Weights of a small transformer language model.
Architecture: RMSNorm before each block, rotary positions, no biases in attention or MLP, untied embeddings.
Training: a variant of Adam for these matrices, 8594 steps.
MLP neurons of a small language model. Each row is named by its layer, matrix (gate and up: input weights; down: output weights) and neuron, and shows model dimensions 64-159. Each number is 200 + 20 x the weight over its row's rms, rounded and kept within 0 to 999. A neuron's up and down rows have the sign that makes its largest values positive.
After each neuron's rows, "fires in" lists the words (lower case) most often at its 100 highest values on Wikipedia text that the model never trained on.

L8.gate36,225,189,193,196,200,193,187,200,222,230,175,207,179,207,183,227,198,166,218,166,190,249,176,187,213,182,205,149,218,156,180,228,227,227,209,192,193,189,230,179,143,184,196,179,198,201,207,214,209,160,188,182,207,231,170,188,191,178,216,215,200,183,247,192,217,242,215,215,175,195,247,203,195,176,216,217,207,203,209,150,215,214,211,223,181,177,213,206,209,181,194,195,193,168,193,220
L8.up36,204,150,212,228,181,214,245,198,197,196,170,216,209,234,230,212,207,203,170,205,229,217,188,193,212,209,199,238,219,181,191,162,212,216,259,222,186,189,155,160,216,199,209,199,207,196,187,184,181,200,224,182,197,198,208,201,167,198,188,171,141,198,218,212,202,211,182,216,182,189,171,214,208,189,179,203,225,214,190,220,187,169,226,182,238,192,186,209,166,220,172,211,219,215,213,212
L8.down36,210,221,187,189,203,160,191,189,193,171,218,186,186,190,226,207,197,181,196,192,219,213,191,220,163,164,191,188,189,235,213,198,217,186,246,115,174,193,193,232,161,172,199,229,235,201,172,206,203,181,211,196,194,202,200,220,201,201,180,212,255,226,198,198,175,197,179,190,201,204,193,222,205,226,181,203,196,209,172,202,200,220,190,216,180,180,200,209,185,205,193,197,186,215,198,219
fires in: "on", "known", "thomas", "by", "kreskin"

L4.gate130,200,212,172,188,189,213,230,186,197,136,232,213,157,222,202,231,173,207,239,168,215,149,207,185,196,177,183,222,195,208,208,210,172,209,196,183,221,209,209,202,234,216,220,237,206,197,189,190,188,167,174,207,240,199,184,161,185,196,176,174,203,204,211,213,166,216,205,196,219,189,219,218,180,152,187,211,221,219,217,196,225,209,231,186,214,206,195,202,228,202,193,186,224,227,196,230
L4.up130,202,206,183,202,201,229,156,181,195,195,205,203,167,197,220,206,164,201,196,160,184,201,214,196,178,143,157,174,188,202,188,195,211,233,172,201,218,198,181,237,207,203,176,199,198,203,197,175,240,181,191,198,235,183,198,191,182,188,178,205,200,210,169,243,171,178,192,200,218,169,218,213,195,197,216,214,156,191,216,182,202,222,195,206,198,228,206,191,202,192,214,189,190,222,234,197
L4.down130,198,188,243,205,154,172,221,174,176,178,221,223,215,179,202,210,215,177,197,193,211,181,190,180,220,166,196,175,180,206,184,218,198,189,207,180,197,207,188,227,191,211,189,190,206,186,183,166,229,162,225,190,180,181,205,222,178,211,202,167,205,177,218,203,178,185,218,203,187,191,195,223,179,201,163,170,237,227,208,184,201,202,225,237,222,216,194,208,203,204,203,209,248,202,165,213
fires in: "votes", "version", "video", "voice", "provide", "vote"

L4.gate578,189,213,172,190,180,215,194,172,181,217,214,206,197,215,190,198,178,179,207,186,171,219,223,219,201,216,200,202,236,233,214,207,189,196,209,180,205,202,160,204,231,176,210,217,165,195,222,186,176,195,192,208,213,203,185,198,191,178,183,212,208,221,195,200,184,193,223,209,224,178,206,185,206,177,230,220,195,173,229,189,200,214,200,214,230,224,195,203,230,176,185,207,214,192,199,222
L4.up578,229,199,217,204,200,169,218,204,169,244,232,196,206,174,207,202,182,201,203,200,189,183,231,223,191,185,211,192,210,207,198,198,243,204,172,173,221,191,207,226,145,232,215,184,216,185,189,173,205,206,229,167,249,213,227,195,211,160,198,198,215,218,195,207,216,209,197,200,180,212,204,209,168,197,206,240,183,204,196,204,183,199,201,207,226,255,204,211,189,213,278,210,200,206,168,187
L4.down578,224,197,145,202,171,174,206,234,171,206,203,237,188,188,200,218,217,201,178,202,198,213,221,197,191,169,193,227,210,156,179,207,171,191,163,194,172,193,166,201,156,214,179,191,248,203,210,197,224,210,176,230,192,200,222,203,196,209,234,213,184,204,183,174,209,236,221,161,171,187,193,189,207,200,212,179,194,225,195,234,198,211,223,200,197,230,225,182,179,190,243,204,177,209,229,162
fires in: "based", "television", "version"

L5.gate367,176,213,182,214,165,218,215,152,161,199,227,177,163,210,187,221,191,187,185,179,199,212,219,211,217,214,200,244,209,223,186,206,191,192,226,230,226,188,143,197,212,183,199,197,184,196,221,208,212,188,178,219,216,182,200,185,196,191,215,199,189,216,160,229,208,179,230,192,253,195,222,212,186,181,227,206,209,185,221,197,198,216,209,188,196,222,172,188,220,171,189,206,216,221,171,194
L5.up367,229,204,196,179,205,212,206,182,206,221,213,205,209,194,205,210,235,170,192,179,206,182,210,203,175,196,185,197,205,211,189,203,213,185,199,179,205,215,203,200,221,212,214,142,213,206,220,216,206,196,206,204,194,215,159,214,217,206,215,191,212,192,206,190,215,199,199,154,178,206,169,202,216,206,207,192,225,154,175,188,195,177,169,217,177,179,164,148,182,178,209,204,202,157,232,223
L5.down367,192,211,146,204,184,209,210,180,171,206,237,210,193,206,203,214,179,183,199,197,183,206,193,214,214,233,195,182,165,198,179,196,203,226,173,215,204,185,219,236,224,177,209,185,232,190,181,219,202,197,203,214,212,241,197,195,229,179,217,216,204,205,195,235,206,202,178,194,169,236,206,185,207,221,227,204,204,229,215,198,206,214,202,208,160,219,230,208,229,184,203,205,170,190,242,179
fires in: "music", "museum", "version", "muslim", "visited", "muse"

L4.gate611,221,214,185,202,197,209,179,208,212,195,197,162,159,199,204,183,202,214,217,188,223,204,194,220,195,195,235,252,227,185,213,196,193,195,199,203,187,211,217,188,202,196,211,205,192,176,200,201,161,190,219,243,211,202,174,213,213,209,207,204,227,208,201,207,205,178,190,206,225,199,211,162,211,245,216,188,164,202,164,181,201,238,177,243,228,186,182,178,186,196,212,193,145,220,200,223
L4.up611,232,202,191,193,224,207,205,234,205,166,207,207,189,194,206,211,191,194,174,232,215,177,211,206,197,202,213,225,200,219,227,216,179,218,180,239,211,202,188,185,204,195,224,205,196,167,177,220,182,202,205,213,200,199,235,174,208,246,217,221,220,181,169,195,210,196,196,200,219,239,185,181,227,201,242,214,185,196,180,188,197,238,192,188,236,215,196,188,223,192,221,207,183,197,147,208
L4.down611,190,193,207,201,178,202,180,167,195,257,222,192,201,215,198,188,180,193,197,208,213,172,172,208,194,157,201,225,228,184,209,208,211,186,202,212,211,226,186,198,205,147,211,181,185,264,223,202,195,234,202,183,205,194,196,181,201,214,152,215,211,218,196,195,210,171,170,223,195,197,235,214,199,197,188,175,223,199,224,178,204,196,182,207,192,208,206,204,176,177,216,206,161,207,218,219
fires in: "including", "included", "include", "southern"

L10.gate492,193,203,193,231,193,191,226,196,171,223,203,191,209,227,153,210,194,201,193,190,211,217,176,180,182,224,192,205,198,175,196,204,189,191,205,191,211,188,187,176,231,180,200,178,208,205,201,209,197,149,191,209,206,183,173,261,191,226,191,170,207,171,183,206,234,187,187,190,219,197,206,243,187,194,220,217,212,214,181,199,196,216,198,192,233,261,232,218,198,191,204,185,226,212,232,212
L10.up492,229,165,174,195,190,192,196,192,210,173,200,215,205,185,171,163,199,233,212,170,183,222,215,193,167,213,193,224,175,188,216,186,190,190,201,196,208,188,202,235,209,211,192,188,170,186,220,199,207,193,193,194,217,184,238,197,184,204,168,236,212,207,170,174,213,196,205,225,183,192,213,200,199,166,200,204,174,201,193,189,199,197,199,175,188,163,221,226,238,190,186,207,192,199,200,221
L10.down492,189,174,228,181,173,199,234,226,204,164,195,215,177,210,199,200,202,195,214,216,222,206,151,181,203,186,231,196,199,217,176,182,198,203,222,212,210,224,204,178,236,167,201,221,214,180,189,199,217,167,191,209,189,224,192,223,218,205,202,242,191,179,235,229,183,166,219,183,182,229,209,205,210,192,191,219,214,193,203,176,176,223,206,220,179,229,209,206,209,182,227,167,176,201,171,183
fires in: "more", "most", "memorial", "middle", "michael", "metal"

L7.gate334,212,228,185,207,180,209,211,193,223,175,200,178,189,191,170,196,162,190,166,200,223,213,211,231,214,181,191,220,199,156,193,183,194,196,202,195,206,213,221,202,161,201,181,197,177,240,213,226,209,207,203,190,202,189,199,214,206,215,181,185,176,190,170,174,203,235,193,190,180,203,210,226,195,229,161,183,223,149,179,205,193,190,174,212,192,200,181,210,205,203,220,208,193,195,194,230
L7.up334,187,185,215,176,212,205,220,218,221,177,192,186,239,196,189,179,170,207,217,168,198,211,197,186,211,181,199,215,239,222,207,205,193,196,192,231,183,235,206,222,219,223,204,217,204,211,204,212,201,235,207,197,181,201,188,213,190,228,179,201,211,221,203,173,175,170,202,222,193,245,172,160,171,222,190,200,221,194,207,202,187,199,159,185,171,208,223,203,184,221,254,194,182,181,198,178
L7.down334,198,182,223,193,222,167,188,189,209,193,151,196,241,168,219,195,202,199,203,185,173,187,170,192,179,223,248,219,183,239,214,246,253,167,256,187,188,216,213,217,207,199,170,226,195,207,205,188,183,224,208,158,233,207,198,227,217,225,210,225,215,226,226,205,189,162,175,208,204,191,172,224,177,176,192,185,206,198,195,208,204,184,219,200,194,221,205,201,187,209,206,179,215,210,195,219
fires in: "there", "street", "looking", "soon", "elected"

L2.gate17,207,200,222,213,223,224,199,196,212,197,193,215,196,197,154,211,129,187,181,198,199,194,151,202,197,206,186,200,242,202,187,222,199,207,205,161,203,194,195,173,193,187,200,204,260,165,205,194,198,198,197,184,217,151,200,208,198,199,204,198,195,193,160,198,203,169,200,195,193,186,200,201,237,208,198,197,185,201,205,203,247,170,259,201,197,211,199,194,216,247,216,203,184,160,182,201
L2.up17,200,191,184,177,189,189,201,188,207,199,176,207,193,203,226,206,172,240,194,199,198,200,209,205,195,203,217,207,154,233,202,249,205,195,194,182,197,200,168,238,202,209,130,203,178,204,201,198,198,198,201,168,188,241,202,204,197,199,205,173,178,231,172,183,198,214,197,199,198,206,199,195,207,250,195,196,213,247,176,200,178,177,188,201,203,194,195,202,181,227,193,192,170,224,206,198
L2.down17,187,159,205,199,168,193,211,234,201,204,176,227,180,215,164,190,204,216,185,192,222,206,179,168,199,218,177,199,199,190,218,218,200,216,174,178,182,230,182,159,204,224,202,202,233,218,215,216,200,160,182,212,222,194,214,182,221,200,206,188,205,173,173,182,184,203,190,189,204,215,180,191,203,203,218,192,197,224,177,178,197,159,198,216,187,195,220,218,254,195,215,206,221,208,187,191
fires in: "three", "university", "union", "degree"

L4.gate90,213,210,183,220,192,176,230,178,192,239,171,185,190,210,189,175,192,172,188,201,197,181,197,188,223,230,176,211,196,164,187,159,237,218,180,203,228,202,221,229,184,187,191,204,207,216,203,170,164,198,196,216,191,203,174,217,176,211,198,187,195,179,216,223,226,211,176,196,217,203,202,211,225,194,218,177,184,186,206,192,210,203,217,193,172,191,241,182,194,207,208,190,200,159,184,235
L4.up90,222,202,217,136,206,218,187,170,211,232,191,193,194,207,190,179,205,183,171,208,169,206,184,196,181,206,238,187,207,177,180,181,222,211,227,200,219,210,193,172,192,167,193,222,205,188,196,201,196,222,176,196,215,199,197,222,155,218,231,178,198,175,221,182,248,225,201,191,216,227,216,219,198,210,241,176,194,190,204,199,214,219,197,214,195,196,204,176,183,194,209,174,191,205,191,220
L4.down90,173,192,227,195,204,206,203,208,198,179,203,205,184,216,206,190,225,185,218,193,233,257,198,157,181,202,217,232,216,224,176,189,191,223,228,179,209,201,196,184,189,203,188,175,210,197,209,203,231,189,180,195,184,202,212,219,192,180,185,230,190,185,220,178,184,190,215,168,167,199,211,199,171,225,168,220,211,239,184,209,147,195,203,222,210,182,178,201,134,197,224,190,209,213,198,206
fires in: "on", "known", "designed", "designated", "design"

L10.gate609,195,191,180,210,182,223,228,170,198,212,195,154,176,218,178,188,214,165,226,210,159,183,221,231,207,199,218,203,202,189,204,219,205,172,233,223,208,202,210,172,201,222,188,240,201,218,175,197,218,224,184,191,169,208,211,223,205,224,193,197,208,205,167,195,223,195,229,189,238,230,198,236,217,212,207,181,215,220,234,180,238,185,217,157,194,207,179,193,206,223,203,218,185,234,207,182
L10.up609,202,217,221,207,187,240,214,165,187,229,172,215,217,216,211,182,175,187,221,184,219,219,216,188,205,200,176,235,208,192,197,204,152,187,211,134,223,203,198,169,171,189,216,223,182,209,197,178,206,206,160,209,171,199,185,211,220,197,207,207,202,198,182,217,204,202,180,219,210,220,195,227,212,181,176,216,210,212,185,173,181,219,198,238,181,208,202,217,210,199,203,207,202,187,192,198
L10.down609,183,186,292,196,217,240,202,166,212,202,225,185,209,233,181,183,214,187,227,185,179,201,204,219,216,188,214,222,180,194,207,203,227,219,239,188,221,192,206,210,173,197,199,218,179,197,198,223,221,190,214,184,190,183,201,165,220,192,217,192,208,167,212,188,228,188,213,207,203,218,210,201,214,198,199,200,209,221,217,184,195,220,173,168,204,212,202,213,244,187,217,204,238,213,204,196
fires in: "the", "an"